config.yaml
n_layer: 19
d_model: 384
n_head: 6
n_kv_head: 6
head_dim: 64
d_mlp: 1536
vocab_size: 16384
activation: "gelu"
norm: "layernorm"
norm_place: "post"
norm_eps: 1e-05
positions: "learned"
qk_norm: false
attn_scale: 0.125
bias: "all"
tie_embeddings: true
parallel_block: false
init: "trunc"
init_std_qkv: 0.024
init_std_o: 0.00389
init_std_up: 0.024
init_std_down: 0.00194
optimizer: "muon_variant"
lr: 0.000402
lr_mult_o: 2.0
beta1: 0.93
lr_head: 0.00813
warmup_steps: 200
schedule: "cos"
final_lr_fraction: 0.1
batch_tokens: [65536, 131072, 262144]
seq_len: 512
doc_mask: false
train_tokens: 841100000
steps: 6235
dataset: "wikipedia_en"
MLP neurons of a small language model. Each row is named by its layer, matrix (down: output weights) and neuron, and shows model dimensions 0-127. Each number is 500 + 25 x the weight over its row's rms, rounded and kept within 0 to 999. Numbers have three digits each.
A block is one neuron, or neurons of one layer that tend to fire together. Before each block is what it responds to, as a language model described it from the Wikipedia text at the highest values.

Responds to: Proper-name opening fragments. First word piece of a multi-piece proper name, often a foreign place or person, such as Sh(aykhun), He(idelberg), L(isbon); also infinitive "to".
L10.down1055:482522491529490488542522506511466493487491482513485501489493489481475496526499556491498461511468506503521491479502501498500490515497488505481488527521476569527516510486520534498492508445504506473522517482465479513473524546512481544476485468515512539527503514499475481508496516473509456499495486534496550498482529535494504494497451487532492489503475483496514494473506481506565491502504

Responds to: Clause-opening subject or connective. Words opening a new clause that will take a verb next, mostly sentence-initial He/She, "After", "Thereafter", ", but he", "who", "that" in biographies.
L11.down11:504503537520431467504492509523495497501561512492473508523501491498535473452516477486515523503518529475521470486484497477450503542510519529507457508518499528517511472510521514507469515512490485452515500539499513496512529536498492494522470506504520541493552502534547516510486474505530476534500506489508550492520520453484520499474471501524477448477472478505539505543495508533535518531485
L11.down46:514456503484494495473500520482489486520519545489558510492514537532463496492482492510527487553513477467505429513513493478444502562443529502526474490499457507515507504452529429519527497515518451464557469492507481474486507493463496520476517459475501520496515511494523504502521482497512497531521523505509491533487502489542488505519476511491520483487488507486535493536507487513509517562511
L11.down238:503514484525482517448483511497531498526459506505461481493492469518480526512462476485530525515481491487501486494491471512519501499514471476516477478488505518524460493522495522490527475472477473539512518544532476457488497410506532492513456482461480512520509505496501521497524494479463485537526481478496513490505512501509489445481486478481499502521516531477494523486484497493498543455476
L11.down275:523483508506479490460488504516472480522522476468528503488473508477474465463487523523493464483473446545525505495458516499495505517478495494515433480504482483512501522496505528460481509491515533512524439469491532515477500545502525475463512517473485512527509505480521487490497446511518479502553515481489545467545496498499506503497560465513529474491504471517505522532517501531473508513474
L11.down305:501486502510497488513501476423496497484498502500515482547495476510477520457490527462490541480495513500529446486474512477489495485475508523469550498502496471476498459526469497525520496499497469506497486557505509499448474466524499482498521511487497505532504506520457448465509518479489496451503466489480499520540472470527527484516509504483506523489536488489499511523503463484549466498499
L11.down696:515476492468511539527496482488475519458505474537526485510477474474510530509476555522512487519508493533501485513491505560474486500475485455503501503533546513511503535491510511540460527489495538487507466540465545498501458492506534494486532564518509514506503510504493502498527529508525474516532479525509518510480534487464486522522520480482506544462493496490486516462534478526495508527490
L11.down1017:507497470490495502564511511501511517503504475530470499496520486494511533506467537534466495485496440491521451462503486501495484513472510510507483457493505431524495488491513504505540513508435516524508511518465527480506457447487515482509507496485461530493526487529527522524524501484478529506546462476491500491487456495533500517449506482493452505483502517498479447456524490495509473477484
L11.down1509:485483486516529564493539524498505486536482523481475510502498526473525526524494514488469520544490507524517482524515517519458479536483466506496488466495470472498550516503496505551477545476510465491555468505484508506514470507459538502485518528502545502482500521487424474490502527514451433527515451505512487514491479544504485451502519489460499496527484497507473509501508502484485517465466

Responds to: Cell separators in numeric tables. The " | " separator between numeric cells in Wikipedia stat tables (football career totals, league standings, sports stats), often mid-row after a number; weaker on digit pieces inside long numbers and mid-word fragments.
L11.down54:510465450534490471530490463490512519532521495470502505514476524498471491453473490502473484487492472472493506500496510519518498450479532517505498490502485494513470508495490508486482512530512483491559468520528494501522468509501538472459520519527515477499471535540476479541505491513542503458490524537518469538531506498518505470520481438485495448515473503521484522518525488527471495508508
L11.down171:501520494463514515519499528498516548492489454495517498491513517500522482491494503501550531481450475478530482472525499526518508570500538485493512496488479504457506524539514487488517517500526486477524475476502500493493522500494466470497523474524509489459497512511498474544492493514522465495493512517505503465460466478496488540537515449479523467525470519519471514501473494527480489517472
L11.down377:492545530529462517476527512489496519505448501503529480483468503500523462476481515548501482470470499510482529470523526489557528539501509489459492501478503516468468514507491454478486517522500533493497499516515494503466476463463493476504473470501526480491487521507499504519510502534515515463475497512540520502477525467494508522517498511496456507479508471524578517511518508474496512454517
L11.down422:512537506501513506497475473468456494568496560461484508483505454568508493489517515582494499472519525511545496472498487478457513525522503514502484524501493506500528494509512483496506538514472464513484533529514499452507528525512494521502559541484487457474451495499498482498516511547502536490475501477486482499484502500499517513523504470492472472525501504474533500462447518465490475478493
L11.down859:563461470460482522525489502518494526501518502523532529486500489480504522484452489523501527510465445544494498446519481467494535506502543431487491450458518573500514502455518482475521501542523488513519450497445474539484530480460483500498522533495507487473503489501475487514506480509539490506508487500469479488486500480481552497470455529487508510469516528513479472536517533519515521487493
L11.down947:497530475502457444512541547523529522517522537517486449498493493461497500565509498473479470532492484506506507465481536510487501514518498512498522514497514491496508477498497521468504519471517480501510465464513514517464495496485469509483484490526502478542513522492501484516474537535482463497520524528544532507503497499523501490512509469492525458526507482502503519459518499488481476472519
L11.down1458:528476486516526529498493495511486470524502494491498490484488469529510487480504506509473520487514484522503493494484492473496513502458500505437530501506503546485497512473487504472515521545545495460467441480502535470513497483503482451505507512498541481492485477479484494492539473524515514464494533467488488499491520569489464514523529466510464470500512480494502466513488506487449539485505
L11.down1497:495527549460432513454535496508492508526499541505493517524471523504497496503467489447534525495460494510489512506469490482489529544508478438480490525520511495526515500519484513441524470531487496504488493496502514542520530521475532518529532523521485518508495544452497487510486470492431514470497477521505511492510507445529478483522446528539482500511480530494495501512535518520489484485483

Responds to: Letter F tokens. Tokens holding the letter F, mostly a capital F opening a word after a line break or punctuation, such as Fernando, Feminist, Founded.
L2.down395:483496484481510544521509510488541501503477483507444492449491485503502484522515477496512485520540506513551454536556476480490498505490482478493498480536530493523472473526543495526456512524497508492477494550471495538514481492485498494489511553544464493507487491499504445506509524478478514501547533481447532505465498501495517486511489506493487473519461500430468544527448508469512531500501
L2.down533:518471477486474529509448496521484485453495539506483531499472526537510481503502511487491459489535497518503513480517510484491488470495475486493520466504534523490503489526491455462495475506511559446485476487493505509509524469457558495493472559523513521518497461520475496477545492524494511551467496489487520493524565536501457484498499512486461469471529526494560524528501466547525517472541
L2.down749:472521458529488523481449568481494539492549499455492459491516463531497521503509552509527475480547524486508490499531507471517498512459524477545488453540477564514485501518495500487517515484552471521510511498524523560476502515470506507507504481477437508494503519523516523505480487468497512497508474474527509529475481496559473464444532525490505524464506508499518505495510481534506502483479
L2.down980:529506498488500468456519467540500566505478545511517514491482474468457519475521462563509496508471487515457489533519539526508493552478489495497502514534518476525531504534477509485491506497536520526498503515555505519489490500503515488531497506464466474491497539538474486483448491446513518548515463536497503503478474522472483464498512502517505466493460491509460467523456509513506486514513
L2.down1068:529495490494494549517530521473512498490507474461456467481467514490497514539540501506499490482496495511502464512498465505476511522511516466519515476504499489550515511469511502528543470513497490444482494481500517488491479493462516493448457493534486481516479527492518486484521534531482488502506449452475533491475515461515474533520510504490472513482453498508503467531519505511528524574529
L2.down1141:481462494487490480492475478522504540514504512477459514494495491496523474492541498511459477516491501540472489531498517538485529553519506494467509518490492523442500488539564448499512525501442558516488515487472514503513497510469527489502474508547473498489547512495490465508492467517486501509518517514460507484472448514518481547490514501481545509557484510473532497531500494454464536511509
L2.down1160:497480489491502546508492506545454513473510480494484524486510460444472516512478497516524489521480503504513524520503474545504483533517498496517488510544523544483510478525535517487530556536456544468497488530524491480483514489501520523546498503551461535450473513517509468501519472485465566457489488458533433537493475512501534505487488477492514489527541537495498503521481497496505520502475
L2.down1467:473474493526502495514482479540523457488514499563512531499519540474464507518478496496532502526497505487505514546494441481503500512495543448505512501469466554495482479511485531500501457514532482502547512452527489530540500510470543520515495479493532470463521491534487527473487508467502532470487515495517527506474497470476500481520518520485514467505498485503513479514482439519483489490528

Responds to: Preposition plus "the". Fires on preposition-plus-"the" tokens like "in the", "to the", "from the", "into the", mostly mid-sentence before a noun phrase.
L2.down127:491496514517490532510501457486500514483493492501543480508558526487507527495519508502529523491495470535472510536490477485528513508459493524499519526501506482498530503518440573491507454510502533487503498463483484515505473486484469535504538497461526462523496520450488472515508498518530497491508494481517527524452477531483490512501494510507462495482444521509503498545493550484508462518534
L2.down143:509479469517560479449503483465549487451497484500489509552485486526471486489529508505539498478497471514491463505457506480449495530490497480463510507550512486482497550508516499516499513495494478550507542492525514545449458535479506495534515536490503502483493476477564512548515546521513529520512455534512470481500537489488469529505503491477498490518463523536494501505504480482549428517536
L2.down476:486495490501478467465514552461489534511512473532521522448518506506488464488528489519468503477525549515463511473497532544466544540460482464474542525512459540497489529515546471493517521572511494490521497559519562509500472461511501506498518484460459520500475500528506483488501521477520502512532543534470524479475491524454506514520504556497480515480527530533515476520504472501525537525530
L2.down555:499518483538539521462506477447549502540519488446510482462488479487516489482538526514510461506545482493547522470520465524517517508455463535502462480495505467511492543461506475497549488530481521541507513511539474493456499488520518480480482481499482482491525494452534497445490464494483499468525511474505483500483519494474476519506478490522563474472495447493494506526535465540518516497508
L2.down639:509529469495516483470495487516536515519513492442529538476520482516504509479514528513508502529503480526509480528549497480510464461513492505508484528511514568481512482485510518486543529487489516487522536520486522487452478498511537497526485487492499506478474499478537522492528513535470499536512520458495465516486499507523550518512482480480528511515519491518514540544478526520481517513467
L2.down949:539516531502493515548460540485529504538544488534497494497510510526488458445491474487506517505529481495521532471508465504505541529508497544451528463523514523473501535547496486546516452510481461503500522470525486495482502500497496474501505506475460530505504490473528476493510515501515476483515484526487468487490484484486541502527502567514557511506471547502532534491512525531503508540501
L2.down1225:487498480520519523527503468484494497500501479487498509494479493509454509498501493523509478532474529507507459489486524475517431474526491488541523536486488545498516504478476467524509503502497487485510495506482533466533471527533477475498452506530499478495512487514439503486501544486507518497485564476455501512496483510470509455486486477457491477512450485480444509481483538547540530534520
L2.down1344:478491508498475516513503491491500520488522480506459514575489473495498512482530532425524517506511555507495513483527478507450519503550509517518467504517466526506494483511438459510514502510497499468507493544524494504543470515504512494543508499477521542474558497480516493494551489517483491512471471493474523507505483528488485508491479526477493493477480496480504503468536467454500512524520

Responds to: Prepositions after abstract nouns. Prepositions such as of, in, on, about right after an abstract noun or verb that takes them, as in impact on, aspects of, worried about; also some table-row separators.
L11.down5:497472525495512496515463503509502506471491489536504500496532499471526494497512481493489495503489476509464490459476540474495530437512508536467478524445512468492474513505480567494495537518489482479507480492503464529486473531487489513536479487526489498485483525484457533517504511459499531508524502483505474481511522503502524531544530490479502515481518548494453531467512512523487512518511
L11.down285:553503501498472472527510526470496502491501499482495498493494476535532560510485480493515510456505496526484491477495504519507521444527543462483459523517469510542522468458509507463491475478520458534511499553482467519506497521479461469486512513516485499554488494547487496511499488525528533486493489523499495507507500483497557479492506571522493547471548485491471493509493468499520521504497
L11.down474:507480509495512503532501512500464481471505525505488444508561498494490519520467520520447512495503496503466449475506528468486515515504489509489509515460485491522520499508487516511491513517491495531504450522488495481477480514500511458511507521468507528492478497543507546515491515472459486480492475485499486469467531491542517498480488525495472474455510502516519489480489464506494513512478
L11.down862:498532525511517481580548512490523437515482462547498483524507525477493487508508458486501517514454498470517474481497490488521473477488495502515495465537484443522461522461475487509500514486490528474493499491492520512503516481495441536516528524483505533514473449500470515518502527462509508505511519531486489470509487481506496512520493484526520480553480472543488530483487487511502486497510
L11.down900:513483528480493512509511493545493471485494582524493493502543521503514516486502448506500487495527519472457513531470501572502512517488489472485486543543491497549508447496500493492508462477494468508508506567516495533491503510489508468480521449528520493530501509484470492485469455478543528486473556502460527466500469444456516480502507535509478436472526464500513496491538516510463506499514
L11.down967:505481501438500461513461533490494507504545457483483501516498544522499500511480516498524540503537511465516471469495519534484482527511480521465496507441508479487469508512492508511498525482493453496507516543502499482428479502503444471510513524510496518547445512503507480495495532504507511510475530527507559481527531496494523490502469506483501537502548542525504457485506545499500500549495
L11.down1012:482511503488464492500496491499484503501518527510520492491487511506498471475473533465488507502501523527478529495515507501459479549478481501484452514511489498448490490541529454505514526507509486495535504477502528500537508514470530508497494505497533497494486506507484489464566497480519518505469499493522510462504516472454439528514471492510496525514495472450485487557511517501539463495506
L11.down1329:518498502509458537531501504497528551503521580520500491555485543508482515529501473486526524465492546481492502518530494542438489511518490505514482522536440484490483509497500467529511460461493517422465467503516488487490479472497444478519464482503501518514488510511503480527502515515523506500489545532550518466483505464532527517514507481524476508505510490502495560494474528486500497514527

Responds to: Clause-linking connectives. Conjunctions and connective words that open a new clause, mostly ", but" after a clause, also ", which", "However," and sentence-initial "After", "In", "While", "Since".
L2.down207:480520507456490530528477513545535480529528502512462505487504485547483507526508428460487482493460521496455502515492465490500429532553460487510511463497498469496528505481519539469547478492512489516496498480485483580500485552491497499453513531496466481561483484485498495483507450518517497517527517466493517489514511466504475497501503521493529545496477502504519497547516486462490483498529
L2.down376:489510477462472478486477504484536526477506542501501498494489504474507512480476442520488467470495537472450455488454496491523510521475455502529455460463528479512555500516462506498464483515482508495489502537519539538487504504523508469491508512503487509500537525492522540502489479526489499483522482488466507492466459500494511487489467505524551523477490515492499505497542506451505474526489
L2.down587:547452500468515466485476522536503476531542559515513494478495518438530516491498507483503474447482469503506475479526558530476486539522534512482474500547518554501484545469480474506499473500477522522487458489506497458498496490544506525508509531508553480542508492467476504539490503545515496471496530522514490490520471538460535540519464504501451535500505474496493490495508525515505453496485
L2.down674:500484510524493504476541504477503471536467473508511552456512547519498484492476485529536480500512490512494436468519535547544482444532461487475498481485510491513520506526507479494511477533501492497492492509510472505515511531502566521513496501500521471504529492475537483512533494474503528500537502518525511476522480486487464507506487488488491506474494477474526478477461515502546500481458
L2.down947:518471491508498468554505472508512492499494476500503494513509514482450483499501495510507527510522527485515479536479485495487484547531483481532475494565522479538477518509500514489522469503466508514494540495546474563505490515517510491526480522515493452494495492474467468537559457475479486497445504508560508510504537526500529467477477503487516487479506517484532463465467524494471495478486
L2.down1024:523501464471483496549510499465497480515487487494472548461473506518488493507494518507496539478477519553529547535489498536519484516508461465511545495509482476508461502496502498502503466480526525457492534473505490498522475568504463491476498496547494466533509511496518487541550529535519491468514529480459434504479532486501502481525451569486493539531465540516511512519514511499453498465486
L2.down1113:446485489480504542478499488516468476502484467504562484460512543524488482508523498520513518506498527511500491518505480502489509461521511486489526464509478504499476496499507509518493496502473485508530563511527503544520514476524497529520485544518522513478473522545512497487492485503496494520510452479492470451474474543486515517516461523497464532513507548501495496485543512486503492513475
L2.down1238:495560491497503489465512519499491523509521535495428498502492533457487452530489502541501474499495557498515480487502531575486469512512505517498482535526517487513463520513460539482495482499532500444505458471506538496496516518467495468547451512479508507459472470496505500511483508451555532499538493491500499501495528490447488519529558514487467510496522487503527514495526475515579484483504

Responds to: Table final-column separators. Pipe separators just before the last cell (usually a total) of numeric wiki table rows, as in sports stats or election results; occasionally the word-ending piece -ly.
L10.down10:507534498440507493494500536538518511481487526502496492465507483458516483522505497467513453476467503504507459537483483454502522453501482473496479506542469523510535475478466504514486485504555456441528464525510462531487477475467470508496528541490508515487514491503478555530456465545517473463501526526480510507506511474483491469505480545497518491521521531468515519538525469513513530536509

Responds to: Second word-piece fragments. Short word pieces right after a word's first letter or two, mid-word, mostly in names and rare words, e.g. K-o-źle, S-z-czepański, h-ier-archical.
L10.down1525:539525511503467441531487494483507483500513497482498508517448464537478495482503521472482507455465497506519488487491478478480498493514484527529512497505503519495484512558483482506511543516481488495506484490549481471469454528550530464483501550471543507474514499495517504496529547435499519494514501522510519521507494504515497487484509503504453516527459480487446501497498503490509477475459

Responds to: Single digits 7, 8, 9. Number tokens, mostly the digits 8, 9, 7 and sometimes 12, alone or ending a longer number, in tables, statistics, dates, chemical formulas, e.g. 3,338, 20.8, Group 8.
L2.down235:610495478518493533498477496554466535528536507525536509499514491424493514484480536470482524503487542480497478532484458508515497491530501497471538493498518514539509508510477515509471521488512496460526478518494493499498478491494502458489495448521494492483499479475460511525498494470517528482509471499493503472485475521515528517472521537496473490451557465493468520530485503468540467512543
L2.down282:467463489493525492542519484477488559465456466471506469476508515490485533518498529509511522483526498528487433478481483510464472544524520476499500515497477517493490493523500491495516503479517511493473485509482461484479513498508465544497540504527458529568512519473491540513506497500493498508488556474534487539521498464519510496495520512481474479517500467507461502482524476484478479493460
L2.down740:538483523486475521472527469492518529525453476456522523535515534477505505474507483504500495544494494480516495537505463509441507509478513534509511473504476486515508495521507493509503533513534510481503551492535540510481489488455500502560481498494535516502501502549463503491478476504509509485494462486561507476476489505514531503488563533473515470496535508488527495489517537495473489536523
L2.down1088:526517515503485522477487515498478540500515492535514481499472487503530494489476497488547524536505494517484492539513463509479542483506487522491504492515481510517506500551540517491495493490476499521502476482494485547460490506513502504536482479509501497492527493498514455513454462493468507512477477459459547459468570471462459511507522483511455483515538501471486510484473482492497475461509
L2.down1162:492546462418469536497525548476514535492509518454538492431489520487521438561474509496445501522485530524467474484532494533476516468484509520487487472493513463497484486502480483495482545471517480521536462473486538542485516495562539500494512514502443533518489448489472517514485486501476546464515504527497512508503461466478550470484520476505513492506494456519515524522513514494498481502529
L2.down1210:520536542455494477486539498505473553471518460491530511519471472542494528493488468497540513531544529535515481507497487465485474549508482519463461467518537481528485475524514499524506452441476526481543505499468538507500499545484548507478516478525497529528501492481488473526486492523512505494479466521492501545501484523499547504472521508488507516483494510521520517485489498497494493508531
L2.down1311:503526531495522515453523528498474506479480529461485517464511543467508532508509487509459485529501487481488483519508472550513503526521516516504473481517507547484521519455508450492454523496491460527541506497511550479484502441488478533528497525500561503471485515525519523530483474519495523533534513505488488511505530510515488494474482530498516498485485515488461442530472465518485497471538
L2.down1365:489503507476514542554492464519492547522542490489494491501541450512472528499514551483485481536473509463519488507473540417499500477503539487457529456493559492471525519476512517512467475498515487468486551480520534514496518483499508484521514512510467532511505468489532531530522503469487505502560517510489531500484503502535536529507473510501491484516505505471468521481504514529511506528470

Responds to: Prepositions after abstract nouns. Prepositions, mostly of, for, to, with, that follow an abstract noun or introductory phrase, e.g. in anticipation of, except for the, request of the.
L10.down326:518467464494511464475468499521497504504514523495495508481542506490556485487464509455499479483522534486507475497481503503536508498487485524526494511516479481556519481495451522480506485494527530440516508494468472510486485481462518531549513467538547525487509472473525515482476509497504555493469506574466522487458483503455532483488492470487596500518502506469466490525472521519504534530499

Responds to: Mid-word fragment continuation. Second word-piece right after a short capitalized onset of a name or rare word, such as H-os-kin, S-z-ack, Ch-ic-ago, H-em-ipristis.
L11.down163:506496506488489481480522503480446477491520508483543497558502520497485524536484545483478537484451489535501492467465487523508495469449511515504537506488547454485492468526482532501540509483485485489495507509516495520478508486561523511528511483537496509519447475510490524497493515488496460486506460495501559471512451484536466494469508507513464463497463480470508506488505538490514511473497
L11.down369:496508509538531487533463492507493486501495524423493547496492496539506502516493459506526539500525508514526465492494493480482460478498487479485484500500532490490531504519494482521502515479435560512512514514523488475527508465445528499505519523496469473432515550504540544525565505463486524499515483479462488498524488540524523480485545483491473513531520519497503458577493509529513497508476
L11.down450:519483498504531502520496491528496493506473531498537569538545454485483540492460461544497477507507540463489480514504486527486469529544489468529496503511522496474510523485471517497510503480446497514517480485505503468491499460525492496528511530467493484487490488527511504563526518474462531453515454509495523517478536537532523459485533480532527512479483509498462479518520515454507494477439
L11.down701:454482498485494545470503512513456526535489477522511444491495474505482495526504480505500512502514470468468529499527497477498468464519489520511468442492506527523479498513495434547502507502462443512494483503511519492516495498541467497554494489465546485508514484499530486530510492552491518476494483468486474495510521516510531517502528535508498472521480448513504490511528532483547457480494
L11.down739:500518475487471471527468526468513476476498524487518520481473464432463488564473441462469479501480514482523543459547507489470506519505520475554485496502561509478503500551526506549519486476537499482485505481539528494505478477460497498517543483491502506482481503490484501509494482514487469508497513483517497509536458501494515492506511494520479481519496526499479489473463485526515493517512
L11.down1179:477504505530508499486510452488503509513507527479516512488476475503482479513520512520516489493533503520543456511520533498440451486502498508497490497505538509545478485487500521451494494486475473505494548519508500512471526511481533531456525528498523505545518528484461492492536546491506509458506493492476505465497476489498496461507534518496457529522514491448525485488484477552489456468551
L11.down1195:500484524497480481559475518537464515520476476505488491496542467494486549529504479520519518503475509480466460483481544532505472507486485482460497502491513477518489503512490513493492528509480476485564515544463508512488505483507535512525476470532541505465520501499468525501479505511497492522489507520485514504518470491506484517503459491556523512524463475486519474554495496492513526495502
L11.down1525:537504553507506486521510551503509520493532476506515483519499481494504493504491540523475547458479485494488520495486467483538502506508492545488474460477501461503492531495471537482514517503468481470511475474511496453490505479518492484520504525493482554512474497499522541471527478471481517473481458458484518476464517513536491492499486442463523481524476486495490532500540520519549466485493

Responds to: Prepositions "in" and "of". The prepositions in and of after a noun or verb, usually before a place, date or topic (a town in, Palace of, born in), sometimes as word-initial in- (ingrained).
L2.down23:472516513498532509514485486523486524502496484488496517484497516435498497501523483487479513508537506500503483501484500544481509496546489483505478546467499511474512503517517497514525457527483448497501456526532490461493508470464525491476459531507469543494496524512527455533484506481517462481495511544495494537509487486491521517515541512489466476487464522524481499556501498500519488508538
L2.down72:467519486457478505492507491479492499505474459477464495466501502483498484518522470512523522492538478515515542490486510498481497505528527502488458463544520441491533495486499577536424507491505513539502462514486501490480531501519455502550450484528499494501470523502489497536508489497496451467496497519469524500464484537500502478518521503485438498490528469454514527520531490498528543532502
L2.down75:485495465503494486457515524517519493496467483475489466505506492531492519527492494543496504468524510502464484492502497459451504513528487470489473484506488509514540507524460504520554509471504554469529509537457495515499513481506468441511510503452510497525495445526534474519541505528502486480516449501456530509490505469492488522509520520532480498498524503522482474514514509494498508488497
L2.down262:492493520472498519498487491517481503475504513435470493527551505523493464479480513538483513469552477480527530504495499519460505557546578467476506509578518542490499472538511494535527468503452528508485493502507537518493515516514468500476469457454483529474494460496493497507503503505488483503502459470501509505481448512497513475454550547504483532524465520536507510482498458473483468496484
L2.down604:517495518541524519481492508509502539506480492498500528500504479548493475518526503476477517501475463480491540500502477505484501503475524477476511500504530494496532491513557503547495498489547482478499491541519488492532506511498523543545534503454537460513477530515448493520507530510515430529494521540509478479510514483508498487528502506475487483464537500490531522495502489475499520489486
L2.down1030:543518498502490522479506495473484516520509492497468571475547499525498460488516505509457485507441489507484528514513465521481430467510464457508482484509507467528512484514470492490506487529510491501454451544476495458500506513500498502494516492513489461520500543509470484481512443506531491469552500506515481506490502470508511505490454508493459488516558488514512477497483504511490505497439
L2.down1286:525544500509500496480502485524552476523511490482499522518443486490533501458525518482467522471542548517472503473530520486537513467429523487501487508467492501489509458503533510528533491482520476513533461495499463499542478455474461474549470495490484477528521494494534473488509498486508454524484493499477469509489504526501535488488515497489484482530477492517437477488519498483487532512530
L2.down1316:493491508495466490489490524489495481494463509509524531526477518490514520506524507494450499486526494551508516475557517469490549475531545466515494510487533545474493524456535488527495514502512537471512517561469523482528507490486461488488514495514536530495488481488510497531521478486491451527491479521533554458469534480472478518517489499506463525443539513498556471477504505490514452519520

Responds to: Word-initial F/f fragments. Word-start fragments, mostly a lone F or f (sometimes T, S, N), before the rest of a split word, e.g. F|ibonacci, to f|ill, of F|ifth.
L11.down42:498489478523489486478462528490510531489526491548529534494516459445506512552511548510519493520467472496523544473496485510509468464512503534523493497469478485479520516497478544521490558473505529488541465488518465511450514522499513514521476487475471502497476519541484565483488516484480479520519510496568530513530483478524469458460489521494479504479534474508462528431558517446498545508485
L11.down413:488448466465439516517508506499498523566533550487505511515570427534511504520513519472515562505480522527517522518473518515507519471463481495500538459493471536477487522519517488512493504494487493523485463515479491531496497511539489518488452464505485509494486525533534476497449553475527505533501564536518484518484506486479491506473498484476439485512513456441499511478521502519484508530525
L11.down657:559501523564497518517496516526512499519504514495491464491508505477486468531496499507503471481539515492517508443453474450479519506481496509492476529482487507486529504523468507493538488539463536553508495527509514444472485523486532478460468453522468500449479524512512519495489471494470506501485490499535485481531491480490553532484525494525462575440471515537477454504512445487489538518499
L11.down675:449483449537462519492511498487511495508535491454479527493484510512479528487489497512526516511472522500488472498520476548491513496491527499502483520515521496532524478516504500482496527491509518481492546474452495497470500486446472468512529529515497535519522505471526494515503491517494510509512482496478527470522493498507488491489493520479496570533527488479523494506523522512502516419520
L11.down726:479550493528513500501464487491515484495530520497450514494522516498495494466492544508487465504440467497534469519469473496472462515518531485534496466488489516525473509496524517508475507515491497516512459513496502534540545560561482466523521515480518486540494466568498541482536526519503531471492494513495506482483485498507467488503485549492520489538526460488511490492549511530502493502508
L11.down804:485510515460504503470467474546517529530502482472447488469503490500472513461533480542440484486486516468551457486473490517484529500486471490499483541527461524575493476481507498501501516492500464515499470539465482524508542531496497499517488549526462503504524504538472525506469494469491545534486502497485552496501495515491525529496526467511486474506487503514518466506501520503488468500477
L11.down1172:456526482506495500485534476437515496498458519504517507500447531519494499505502483476495538528486487547474532521501472525486506514530502471517469470508485481497472487489515475566558494529540444522474532540500473519481469492499537495485503481492481505553541508529524523537496529492493509485511532497487476483490502551469487476455516511501503474498511556499440539494473501505505499508492
L11.down1248:484508463504472500509511530467495538502492518518539481516540485485456479509474529519454477563468494503471447486475523519493497506474501479484476498518523516500521487479467460489494484537496486539497473497458512489516470521519483524526524490514512542512520499508512539530531488504536511500489470492532521516500488540498499495499498507503509500501529466520495500515465493504490516464506

Responds to: Clause-opening adverbial lead-ins. Words that open an introductory adverbial or prepositional phrase at the start of a clause in narrative prose, such as "In 1945, following", "Under an", "However, after", "Instead".
L10.down428:484550517492506470490472537516477501502505510503522528516528523516495479502524495502515479514547506481481505497510507553514498506506487481463452551528464457563453520512467536438519493524514506499530481501464488518519504496522493465496528457504513469451499547499527544483489524509508526525528527498486511463501439518477497472502523491506513506466453512510515450473533513496506507501550